Part of a small language model's weights.
Size: 13 layers, width 256, 2 heads of 128 (1 for keys and values), MLP 704 SwiGLU, vocabulary 4586, 10.8M parameters.
Architecture: RMSNorm before each block, tied embeddings, normalized queries and keys.
Training: a variant of Adam for these matrices, 762M tokens, 5817 steps.
MLP neurons of a small language model. Each row is named by its layer, matrix (down: output weights) and neuron, and shows model dimensions 128-223. Each number is 128 + 24 x the weight over its row's rms, rounded and kept within 0 to 255. A neuron's up and down rows have the sign that makes its largest values positive.
A block is one neuron, or neurons of one layer that tend to fire together. After each block is what it responds to, as a language model described it from the Wikipedia text at the highest values.

L9.down2 [114  94  72  86 132 103 138 114  92 142 136 115 128 147 112 145 130 151 103 117 128  86  91 134 159 136 143 128 154 137 109 108 150 127 142 154 112 165 128 143 101 135 154 115 129 133  94 124 132  87 135 147 112 120 153 104 142 114 100 100 118 159 147 135  93 136 168 171 102 178 121 126 127 108 138 138 136 148 147 104 143 136 136 135 147 120 111 163 122 138  98 113 189  91 157 176]
L9.down255 [113 109 131 108 145 147 134 138 123 128 106 149 127  80 165 168 138 144 149 169 124 104 140 139 123 149 115 140 122 139  91 123 147 122  89 110 107 127 135 157 151 132  96 169 135 163 169 165 142  80 159 155 110 105 125 134 120 115 165  99 178 150  78 117 132  94 106 130 117 148 144 141 126 121 153 119 142 117 139  97 123 130 135 118  91 126 135 133  78 155 129 143 122 138 141 126]
L9.down406 [ 97 120 128 133 130 158 133 124 138 106 138 144 127 124  66 142 111 105 117 113 140  63 141  85 132 120 133 162 101 145 150 128 153 149 141 146 131 151 133 146 132 133 144 123 109 126 135 103 120  89 129 122 122 155 106 142 112 147 115 139 117 177 127 108 151 142 151 127 164 102  94  93 173 124  96 161 119 126 123 178 131 125 130  80 140 114 139 126 134 161 136 101 120 138 126 118]
L9.down516 [113 114 119 104 165 113  98 123 152 138 119 121 136 110 100 160 129 103 157 108 117 150 133 132 117 177 138 149 143 126 140 135 120  83 146  82 136 130 167 113 156 158 154  87 102 108 186 155  95 142 145 117 141 170 138  95 126  95 135 115 113 114  89 131 108 128 110 111  83 125 118 112 143 143 113 123 114 107 166 131 142 162 149 107 139 109 144 119 129 140 142  57 144 132 114  86]
L9.down535 [117 124 108 129 126 135  93 142 141 185 199 132 143 136 175 157 139 115 145 154 100 136 130 128 132  41 159 125 147 129 113 130  86 125 122 142 172 119 144 115 133 141 117 110  87 131 135 138 139 159 146 113 123 108  88  85 154 133 135 137 140 107 145 159 145 142 151 153 128 124 187 126 167 123 151 174 156  65 135 108 136 136 106 130 134 117 125 136 118 108  81 123 155 150 138 126]
L9.down569 [ 92 159 118 148  98 131 141 158 101 168 167 168 118 101 113 120  97 129 126 112 103 120 110 168 106 107 146  75 102 121 156 129 121 130 120 128 122 122 146  70 128 175 112 113 132 147 118  95 108 166 122 173 159 105 126 133 132 134 132 155 153 100 116 143 118  90 161 137  94 129 119  89 111 113 117 156  92 104 126 146 157 146 113 119 127 140 168 144 148 126 144 155 144 147  67 113]
L9.down677 [147 145 118 113 125  98 152 132 104 116 143 153 107 115 115 142 111 151 111 117 149 119 134 160 120 130 148 131 155 108 159 124  93 123 106  96 159 130 146 115 141 133  87 119 121 109 158 164  80  67 171 105 126  95 136 114 154 141 125 110 110 132  98 108  92 129  89 147 140 138 123  86 183 121 149 169 120  78 145 148 147 114 142 145 123  60  96 123 126 133 129 132 130 102 161 150]
L9.down698 [141 155 140 138 134  98 102 123 115 157 118 161 110 144 138 115 154 122 152  92 104  84 109 121 127 135 129 131 135 123 146 119 128 117 164 122 130 114 138 145 139 132 104 121 119 159 117  81 122 154 149 139  86 151 127 149 149 120  93 121 103 132 155 135 174 135 122 122 123 126 149 132 127 142 107 145 143 110 165 169 105 145 156 141 136  80 148 107 105 126  67 112 135 107  70 130]
Responds to: Word-initial subword fragments. Short opening pieces of words split into several tokens, mostly after a space, such as h (hospital, hole, hid), el (eliminate, elaborate, elephant) and E (Ecological, EOM), sometimes mid-name (Ye-h-uda, Ogas-ah-ara).

L6.down274 [150 160  74 136 145 115 104 209 126 136 108 137 139  88 125 127 121 110 107 121 171 130 141 115 145 136 163 146 116 149 133 120 123 107 100 114 125 141 133 147 126 141 121 119 119 154 127 151  97 148 128 135  94 174 145  86 121 165 154 146 130 125 113 166 140 121 144 140 136  81 119 127 102 114 138 116 137 137 150  71 152 140 136 103 112 143 150 122 157 150 132 118  92 143  98 124]
L6.down295 [144  81 113 140  65 134 131 153 142 111 112 116 132 129 161 125 142 139 112 122 123 139 122 151 107  94 146 126 102 109 103 130 117 126 147 105  97 106  81 124 167 125 103 101  95 164 118 198 149 138  97 103 113 112  89  80 123 126 144 110 124 142 145 134 122 120  69 137  72 150 108 120 148 133 111 128 166 144 113 161 125 116 154 118 149 141  97 122 130  92 161 161 101 158 139 105]
L6.down500 [142 166 137 145 147 140 140 151 134 124 141 118 149  92 129 128 120 134 135 144 121 145 162 111 141 146 140 166 151 112 141 141 119  99 157 122  83 124 162 115 111 111 147 106 108 173 109  71 115 120 134 111 145 129 163 132 101 124 170 115 116 139 119 132 141 100 114 134  79 129 114 117 117 118 143 104 121 161 143 130 140 152 128 111 142 144  85 128 115 150 123 136  49 109 120 132]
L6.down513 [135 163 116  97 128 143 158 141 151  93 132 139 129 161 151  80 120 137  97  94 115 113 168  71 163 120 127 204 164 107 166 109 111 128 154 101 121 157 137 170 129 104 117 157  95  68 142 188 170 123 177 118 159 116 133 104 153 142 114 148 138 139 142 184 172 119 149 154 165 131 115 117 137 141 128  99 104 130  86 117 150 132 112 140 117 133  86 132 148 148 144 132 134  91 116 136]
Responds to: Noun heads before complements. Word-final pieces of abstract nouns that take a following of/to phrase, like care of, death of, marriage to, and life in Early/Personal life headings.

L8.down49 [161 136  82  81 135 139 162  71 119 100 129 130 109 116 125 150 115 125 125 144 154 117 144 123 106 128 126 135 110  86 166 141 113 155 118 126  87 109 107  87 122 159 128 106 111 157 123 152 134 178 136 135 139 149  97 109 160 123 123 113 113 119 126 117 163 130  67 107 150 134 168 135 131 141 137 130 119 113 135 116 154 136 136  93 109 107 106 138 113  85 127 118 116 151 135 147]
L8.down318 [129 106 113  66  95 125 130  83 118  91 140 151 137 155  86 105 130 113 139 172 112 132 135 120 120 105 150 105  97 112 150 134 163 124 103 115 114  97 101 146 107 144 127  99  97 106 115 142 135 149 142 123 174 121 144 168 115 118 166 123 109 109  78 121 164 107  63 133 153 155 101 150 124 148  96 138 111 120 129 177 112 120 123 156 146 132 130 146 122  98 147 146 172 123 106  68]
Responds to: Clause-ending commas. Commas closing a complete clause mid-sentence, before continuations like and, but, which, giving, after, in reviews, histories and biographies.

L8.down122 [136 133 126 150 146 143 153 149  79 132 115 169  97 157 105 154 130 128 142 132 111 174 134 102 102 120 187 126 104 133 105 156 126 133 177 115 104 169 154 104 129 146  94 126 160 121 156 148 167 164 165 163  90 160 116 144  93 106 166 115  88 140 126 181 113 125 128 122 110 109 104  97 146 177 168 111 123 112 147 164 151 132 103 140 118 147 160 147 120 151 109 128 113 133  91 100]
L8.down364 [102 103 124  89 143 127  92 153 114 126 152  77 143 128 165 114  69 135 116  87 139 130 178 131 132 119 119  94 144 136 147 180 179 139 156 155 154 138 143 165 161 135  99 117 128 117 143 147 136 134 128  87 109 139  86 152 123 171 166 167 110 152 139 139 127 144 128 146 115 116 139  98 103 131 148 121 107 110 132  94 140 131 100 168 123 139 119 151 171 125 139 131 131 155 167 132]
Responds to: Wikipedia section heading words. Words inside Wikipedia section headings between == marks, such as History, Early life, Career, Personal, Plot; weaker on stray tokens in running text and tables.

L9.down29 [ 85 162 119 119  81 144 149 196 168 144 175 141 125 145 131 130 181 142 146 148 117 165  99 123 101 125 119 134 152 111 127 111 108 110 124 124 130 159 117 137 157 146 189 101 130  84 118 120 153 103 143 131 143 143 156 142 139 107 122 105 130 122 150 140 141 126  66 105 123 169 183 111 131 164  98  85 148 135 149 104 137 118 140  96 124 109 153 110 108  93 116 123 120 160 161 154]
L9.down51 [ 84 129 121 103 140 130 106 163 151 148 163 142  80 124  91 111 147 129 102 105 111 142 141 131 157 119 112 116 145 136 147 130 124 129 115 169 128 110 174 157 130 122 137 121 148 157 142 111 143 135 136 123 114 159 151 128 146 115 128 157 111 105 140 153  96 101 115 173 135 193 112  60 127 129 161 115 117 130 162 108 115 171 139 144  86  95 167 135 117 126  92 164 117  98 116 125]
L9.down79 [ 91 174 143  92 141 147 140 119 119 178  86 174 117 105 127 103  97 106 120 148 114 113 134 151 127 160 142 115 144 161 159 131 140 120 164 146 125 121 135 108 113 145 152 123 188 117 152 122 118 145 113 135 102 166 131  85 102 119  98  91 110 129 110 131 105 105 161 121 191 148 129 159 166 141  98 156 141 141 119 150 125 134 109 132 149 179 103 135 115 178 123 131 104 119 142  98]
L9.down247 [ 95  96 101  91 185 153 126 132 153 163 121  93 104  93 144 103 143 106 136 128  89 128 119 115 139 138 148 142 148 124 132 128 157 162 135 121 150 144 157 136 114 163 157 144 129 158 132 123  94 154 114 123 116 122  99 139 104 134  74 143 106 170  63 126 207 101 159 120 127 165 159 155 139 125 174 140  73 108 109 100  66 119  96  95 167  99 139 160  96 177 124 135 125 131 155 141]
L9.down416 [128 122 112 176 100 152 162 180 110 157 149 161 161  99 112  95 164  92 155 114 127 139 129 150 122 142 145 154 124 109  94 126 135 121 112 108 142 124 122 121 159 128 154  67 136  91 143 123 116 104 169  95 165 173 157 139 142 168 121 155 121 127 120 158 140 143 165 156 120 129 156 126 161 135 142 111 120 113  95 113 119  95 124 143 134  96 182 154 100 125 145 149 130 111 145 128]
L9.down471 [ 84 102  94 119 122 139 126 139 176 158 142 140 122 126 175 105 136 127 136 132 131 161 106 121 159 159 124 106 123  73 104 105 190 128 152 103 126 100 114 143  91 156 153 133 172 122 164  97 101 123 111 164 165 191 131 167 130 107 156 141 143 148  75 153 120 143 128 127 115  89 131 135  97 107 151  81 108 146 135 124 130  98 145 170 117 122 166 155 140 127 131  87 101 126 141 153]
L9.down673 [140  86 158 119 129 153 144 146 175  82 141 117  92 127 150 114 142 130 122 133 141 118 151  93 119  95 160 125 128 102 165 119 139 182 160 175 166 121 141 179 146  92 151  99 115 112 105 177 109 112 135 123 152 176 134 118 180 117  98 145 119 145 129 151 108 109  98 147 135 113 122  94 122 153 157  84 144  90 148 111 134 156 106 148 145 143 133 153 145 106 129  96  97 192 137 123]
L9.down687 [159 107 122 127 134 105 126 124 118 107 125 151  99  92  94 157 151 117 106 131  54 108 142 109 146 148 106  88 142  92  92 126 122 129 115 132 178 161 144 137 142 138 111 107 150 100 166 151  99 131 105 123 175 132 138 179 126 133 121 147 119  98 142 161 159 148 111 135 180 122 126 142  98 134 151  93 142 126 138 127 100 163 152 123 162 125 167 116 108 118 173 117  95 102 158 159]
Responds to: Degree and section-heading nouns. Nouns or word ends completing a phrase that expects a following preposition, strongest on academic degrees (degree, M.D., Ph.D.) and biography section headings (Life, Biography, History).

L8.down39 [178 108 153 148 150 117 140 120 168 105  87 125 100 134 117 136 101 131 122 127 126 134 135 106 109 141  89 157  75  94  76 113 177 159 124 144 112 123  94 106 163 112 143 130 108 146 137 128 143 131 121 130  97 107 148 124 114 139 133 172 123 103  92 138 106  76 145 165 101 132 116 169 162 133 185 117 132 155 122 104 138 105 145 122 123 172 121 145 159 127 163  97 138 140 124 141]
L8.down521 [130 126 130 148 174 147 124 139 120 155 141 159 124 137 108 176  81  99  82 118 119 149 117 132 112 154 171 142 111 103 130 154 106 146 118 152 107  55 152  80 165 118 109 159 142 151 141 147 128 110 141 128 137  90 126 118 131 119 149 139 139 144 150 109 114 113 131 109 137 111 106 146 147 115 138 119 148 149 136 114 103 114 155 124 151 128 109 100 149 132 151 112 141 116 117 173]
Responds to: Empty table header cells. Blank cells in pipe tables, mostly election results after Party or Total votes; weaker on header words like Team and mid-word pieces (cens, loc).

L6.down189 [ 96 132 142 108 122 157 167 136 142 107 149 156 105 123 120 144  78 146 132 107 136 118 112 116 144 102 167 111  96 109 128 131 124 185 108 114 150 116 114 162  86 115 136 117  83  97 140 210 143 137 148 129 134 126 148 133 131 133 113 143 142 107 108 102 153  75  68 135 114 128 126 180 170 117 100 155 138 102 155 149 141 133 117 148 135 166 134 126 142  85 110 101 138 121 191 124]
L6.down421 [119 145 153 152 140 140 120 139 141 172 143 118 113 175 109 166  93 148 118 118 132  92 147 119 142 118 101 130 137 141  84  96 143 146 118 142 116 144 109 120 103 152 156 139 118 148 138 255 128 156 122  93 137 111 132 115 119 123  86 109 138 164 131 109 106 127 129 121 132 123 136 117 135  81 124 105 125 128  97 137 116 148 116 139 125 148  94 142 123  83 132  87 132 123 161 102]
L6.down523 [119 118 141 147 118  80 176 151 120 115 147 145 136  90 144 128 140 144 190  56 135 116 119 114 104 117 133 136 147 116 157 135 141 104 130 137 136 137 124 121 103 141 147 148 120 155  67 137 121 126 106 119 136 124 131 116 155 114  82 187 162  91 127 125 156 140 111 131 107 115 119 157 149 126 102 128 136 120 124  79 110 130 102 132 163 149 141 115 122  96 139 128 140 118  95 133]
L6.down616 [ 98 165 127 107 111 146 128 135 124 122 134 145  90 162  86 152  93 102 177 152 159 157 163 126  94 157 166 112 136 130 155 115 111 144 159 120 102 114 101 153  98 150 173 117 140  86 151 199 117 144 139 132 101 154 161 125 114 140 144 111 152 131 136 111 150 125 138  86 133 125 105 109 143 136 112 116 105 149 142 158 122 134 109 141 149 110 133 154 127 132 136 134  99 118 162 149]
Responds to: Wiki heading closers. The closing equals-sign run (=, ==, ===) ending a wiki-markup section or title heading, e.g. "==Biography==", "=== Types ===", "= Gaoua =", and table-row pipes.

L9.down72 [132 175 128 158 120 112  84 151 138 100 116 142 100 163 121 139 124 156 141 145 110  87 113 130 169 143 140 158 114 118 144 116 147 143 108 130 141 126 130 103 106 155 105 139 139  88 143 255  99 113 104 159 130 103  84 158 108 121  98 143 115 116 102 122 148 130 127 157 118 122  92  78 133 150 140 146  95 168 149 104 138 153 165 117 110 150 145 118 161 151  97 135 127  88 138  98]
L9.down92 [116 159 118 141 123 104 103 129 104 146 159 104  86 123 161 131 115  96 110 124 119 119  90  90 167 139 106 162 162 119 104 115 150  94 139 126 134 149 167 136 115 156 136 109  90 105 163  98 131 140 115 131 141 159 126 123 159 116 158 162 123 102  96 149 145 105 138 149 150 147 107 103 145 130 103 160 113 156 152 141 128 126 110 144 150 101 141 149  97 154  92 147 107  92 108 130]
L9.down233 [ 84 131 142 127 126 120 150 142 142 102 149 129 133 102 124 122 101 115 141 125 140 125 212 104 129  83 118 137 170 114 128  98  90  84 104 113 128 172 137 117 129 154  93  75 128  87 106 154 124 169 137 140 124 161 143 171 162 137 104 163 159 122 115 138 177 144 122 134 160 121 129 132  79 117 162  89 146 138 136 104 124 131 141 142 179 146 134 124 137 137  88 137  65 133 128 115]
L9.down383 [ 82 108 107 127 145 108 130 134 107 154 168 135 145 114  99  94 150 132 129 126 135  94 138 179 138 133 143 104 125 131 139 127 118 167 167 111 133 146 126  86 165 122 102 149 123 158 126 229 106 139 124 121 135  87 116 154 116 140 136 119 120 111 181 101 129 106 139 149 109 157 105 127 119 135 111 123 147 189 119 117 183 138 128 117 126 134 141 130 135 141 167  97 106 152 130 106]
L9.down408 [111 118 142 131 129 150 132 162 130 112 147 102 128 119 151 121 147 139 126  78 120 130 145 171 118 157 114 102 112 151 124 120 124 129 134  72 114 133 142 117 106 114 121 128 161 118 126 255 137 124 136 105 104 127 109 172 102 119 129 134 128 129 149 133 131  98 115 142 149 151 111 146 121 120  77 161 108 108 121 123 128 135 152 117 130 158 172 104 138 144 107 139 157 143 162 123]
L9.down507 [119  89 109 163 109 137 124 138 135 107 183 104 139 107 165 124 122  85 137 128 111 111 114 105 138 121 129 168 146 163  83  98  96 124  75 152  97 160 154 124 139 123 158 125  82 118 169 134  73 160 148  65 136 153  95 174 126 131 101 134 139 118 137 127 176 134 144 163 144 123 143 130  59 141 135 105 115 134 152  95 114 112  88 122 101 126 124 159 180 142 121 200 110 134 150 126]
L9.down510 [149 142 115 154 110 149 137 164  95 102 124  87 124 130  82 118 147  92 104 162 121 138 111 130 116 108 123  67  89 154 148 154 158 137 123 101 149 129 105 143 117 146 141 139 142 124 124  36 144 113 122 129 140 134 127 105 125 163 119 121 153  99 131 153 138 119 105 153 140 142 120 121 133 115 138 144 118 149 148 149 134  92 137  71  99 116 158 114 139 108 106 142 129 123 174 107]
L9.down696 [117 119 139 119 172 127 132 149 126 120 125 118 132 142 111 122 112 149  86 140 122 143 150 113 111 163 143 147 167 131 120 141  85 154 115 129 178 135 178 122 140  98 115  87 148 122 136 158  79 133 126 127 127 126 147 138 142 125 156 122 135 158 111 146 149 101 122 154 137 119 141 124 137 181 139 141 121 141 117  84 111 185 171 112 139 142 114 121 131  60 139 184 101  99 123 129]
Responds to: Clause-boundary punctuation. Commas and sometimes and, but or a semicolon that close a subject or opening phrase before the main clause continues, e.g. "His family, who" and "Mainly a forward, he".

L8.down317 [111  96  98 150 172  94 108 175 152 108 139 150 113 134  63 159 101 153 154 158 147 150 146 146 132 173 144 102 126 123  87 126  92 107  93 145 133 121 157 148 130 161 122 126 126 109 106 104 119 151 144  93 101 168 131 134 141 126 151 135 106 160 123 136 135 106  78 109 123 123 153 104 130 133 163 145 150 134 131 121 128 174 139 160 152 104 138 144 125 161 116 102 111 137 159 135]
L8.down688 [105 121 136 100 155 175 112  87  68 151  94 112 186 118 147 152 118 123 157 134 138 124 100 114 123  98 163 124 160 157 166  96 177 125 118 119 120 131 110 112 111 108 126 128 141 153 144 145 175  97 122  77 101 178  98 126 145 104 117 105 164 167 139 109 130 155  74 105 159 115 122 109 138 133 153  84 170 115 182 116 137 145 144 149 162 132  71 127 121 123 150 118 130 124 126 135]
Responds to: List-item separators. Semicolons and colons that begin the next entry in structured lists, like tissue and gene lists or taxonomy "Synonyms:"; also some mid-word fragments (chl-or-o, anti-h-ole).

L6.down18 [135 123 160 134 155 146 129 138 101 127 137 140 112 113 153 125 118 144 167  91 123 153 137 130 115 120 116 115  84 104 119 149  97 134 131 121  99 132 175 113 135 126 105 132 112 134  97 152 128 168 111 120 123 109  99 148 112 108 125 169 141 136 111 148  86 134 194 150 149 150 126 171 101 140 163 168 114 155 131 116 124 106  53 141  93 152 128  99 163 132 131 102  96 122 116 125]
L6.down115 [ 99 114 130 184 136 118 132 138 154 189 158 136 127 160 135 112 108 128 110 136 125 117 154 133 154 146 108 116 100 113  95  93 151 116  83 106 133 158  81 131 115 135 131 133 135 145 115 208 140 125 149 138 138 102 143 108 143 140 143  95 168 109 106 134 133 126 119 173 130 135 116 177 115 155 160  98 155 125 118 111 107 143 129 101 106  84 135 137 129 137 132 117  98 164 168 107]
L6.down559 [ 78 133 115 109 117 175 145 116 135 139 130 127 115 128 137 123 157 110 132 120 172 107  94 124 103 126 164 161 149 154  86 107 116 113  88 139 136 157  98 141 144 128  75 125 173 178 123 144 132 152  93 147 138 142 145 116 153 118  85 134 118 136 107 168 111 164 117 121 160 167 119  94 163 164 107 135 116 113 159 111 134 111 127 169 154 174 120 146 172 117 160 122 146 119 120 115]
L6.down653 [124 102 143 142 145 131 133 152 105 119 134 175 121 109 118 139 125 105 148 129 130 123 133 147 153 139 140 152 138 154 114 172  85 115 125 142  96  96 148 160 122 134 120 121 131 132 160 174 149 116 154 174 158 170  91 106 125 126 124 135  75 136 109  99 146 150 154 168  80 159 116 115 142 134 125 117 146 174 128 111 152 104 157  87 125  90 111 116 120 145 129 150 124  95 155 185]
Responds to: Empty table cells, word fragments. Mostly the blank space token filling empty wiki-table cells between pipes; also mid-word fragments like f (unfolds, foot, fame), op (philosophy), till (Stillman).

L9.down154 [106 141 100 133 100 159 117 116  98 136 139 115 129 130 152 160 147 109 127 135 123 134 152 107 133 142 188 123 162 158 115 127 111 106 149 163 107 152 148 146 163 138 123 168 105 117 156 136 108 127 107 158  87 131 116 119 103  75 119 135 184 134  92 106 147  92 110 136  94 138 109  94 116 125 122 138 130 152 123 107 171  93 121 150  99 171 108 124 129 123 139 115 123 112 186 151]
L9.down241 [121 141 124 142 106 158 127 122 116 155 123 131 173 107 114 104 149 113 110 145 103 108 152 142 115 128 124 126 103 120  98 139 101 138 124 144 121 160  93 144 136 124 142 125 108 120 123  40 150 153 147 124 118 128 142 116 123 117 122 102 158 115 118 162 154 151 129 125 140  84 159 124 164  99 149 118 137 129 130 138 139 204 165 116 142 132 116 114 139 107 152 147 105 104 129 103]
L9.down323 [157 149 102 125 146 122 110 121 101 164  93 149 126 146 109 137 173 124  96 135 144 128  96 132 110 171  96 113 106 139 139 162 113 132 109  86  86 126 119 141  99 129 142 109  50 105  96 110 130 136 164 103 111 123 104 132 113 168 116 110 133 136 159 126 164 135 127  95 134 127 122 127 148 108 101  74 117 104 114 154 123 121 181 100 151 117  89 154 139 111 113  75 119 128 127 108]
L9.down352 [142 114 149 151 146 120 120  87 108 128 141 135 145 157 140 113  98 142 122 168 140 139 140 150 127 138 125 135 118 111 137 142 117 143 141 153 114 120 101 154 163  97 132  98 113 119 139 156 132 174  82 140 161 103  99 150 160 122  93 101 100 163 145 156 148 127 108 155 145 110  85 146  84  95 182 103 119 150 146  94  71 130 199  89 141  95 163  98 135 141 154 159 152 101 114 141]
L9.down580 [125 160 133 178 133 137 155 125 123 110 138 110 142 105 116 108 143 190 120 131 131 104 111 121 107 158 128 119 119 117 148 140 129 105  96 122 132 118 133 147 112  89 127  59 106 125 120  89 129 150 122 139 124  65 116 157  98 156  97 124 106 156 120 129 168 106 167 132 109 135 119 114 115  72 121 120 127 142 118 114 123  93 126 144  93 123 144 123  74 122 109 165 109  75 120 115]
L9.down627 [ 95 136 107 118 150 152 100 134 116 144  82 132 129 156 158 133 143 149 118 129 109 146 142  76 113 158 136 150 117 149  99 107 136  89  95 138 121 180 118 144 115 132 141 153 142 138  92 169 181 115 143 129  83 106 128 151 117 175 126 163 126 184 110 148 132 128 124 144 128 125 138 133 172 129  90 123 147 115 141 129 196 145 127 111 131 118 162 127 168 170 143 155  90 116  90 149]
L9.down635 [112 117 132 125 153 133 107 152 149 109 114 138 148 149  92 159 160 120 128 129 130 124 132 157 112 171 116 154  92 140 111 124 127 114 134 162 135 126 138 119 183 155 122 114  87 144 159 150 106 100 142 142 168 134 143 103 107 130 111 144 109 114  98 131 146 102 139 157 107 134 122 169 122 115 163  77 130  88 100  58 155 126 137 153 167 129 127 148 144 101 111 181 148 133 176 127]
L9.down657 [101 124 113  93 104 116 100 141 115 156 119 117 116 140 105  97  93 112 115 103 138  88 125 154 111 140 118 120 132 118 124 167 152 137 143 113 141 149 120 206 135 135 129 129 115  93 109 161 131 126 144 111 115 142 109 122 142 126 127 128 149 112 118 127 184 112 151 164 164 136 101 162  86  69 121 133 118 125 143 143 116  83 137 126 131 133 133  98  99 109 101  95 154 113 118 165]
Responds to: Election table blank header. The empty cell after "| Party |" in election-result table headers, plus scattered word-initial fragments such as im, tur, and score dashes in sports tables.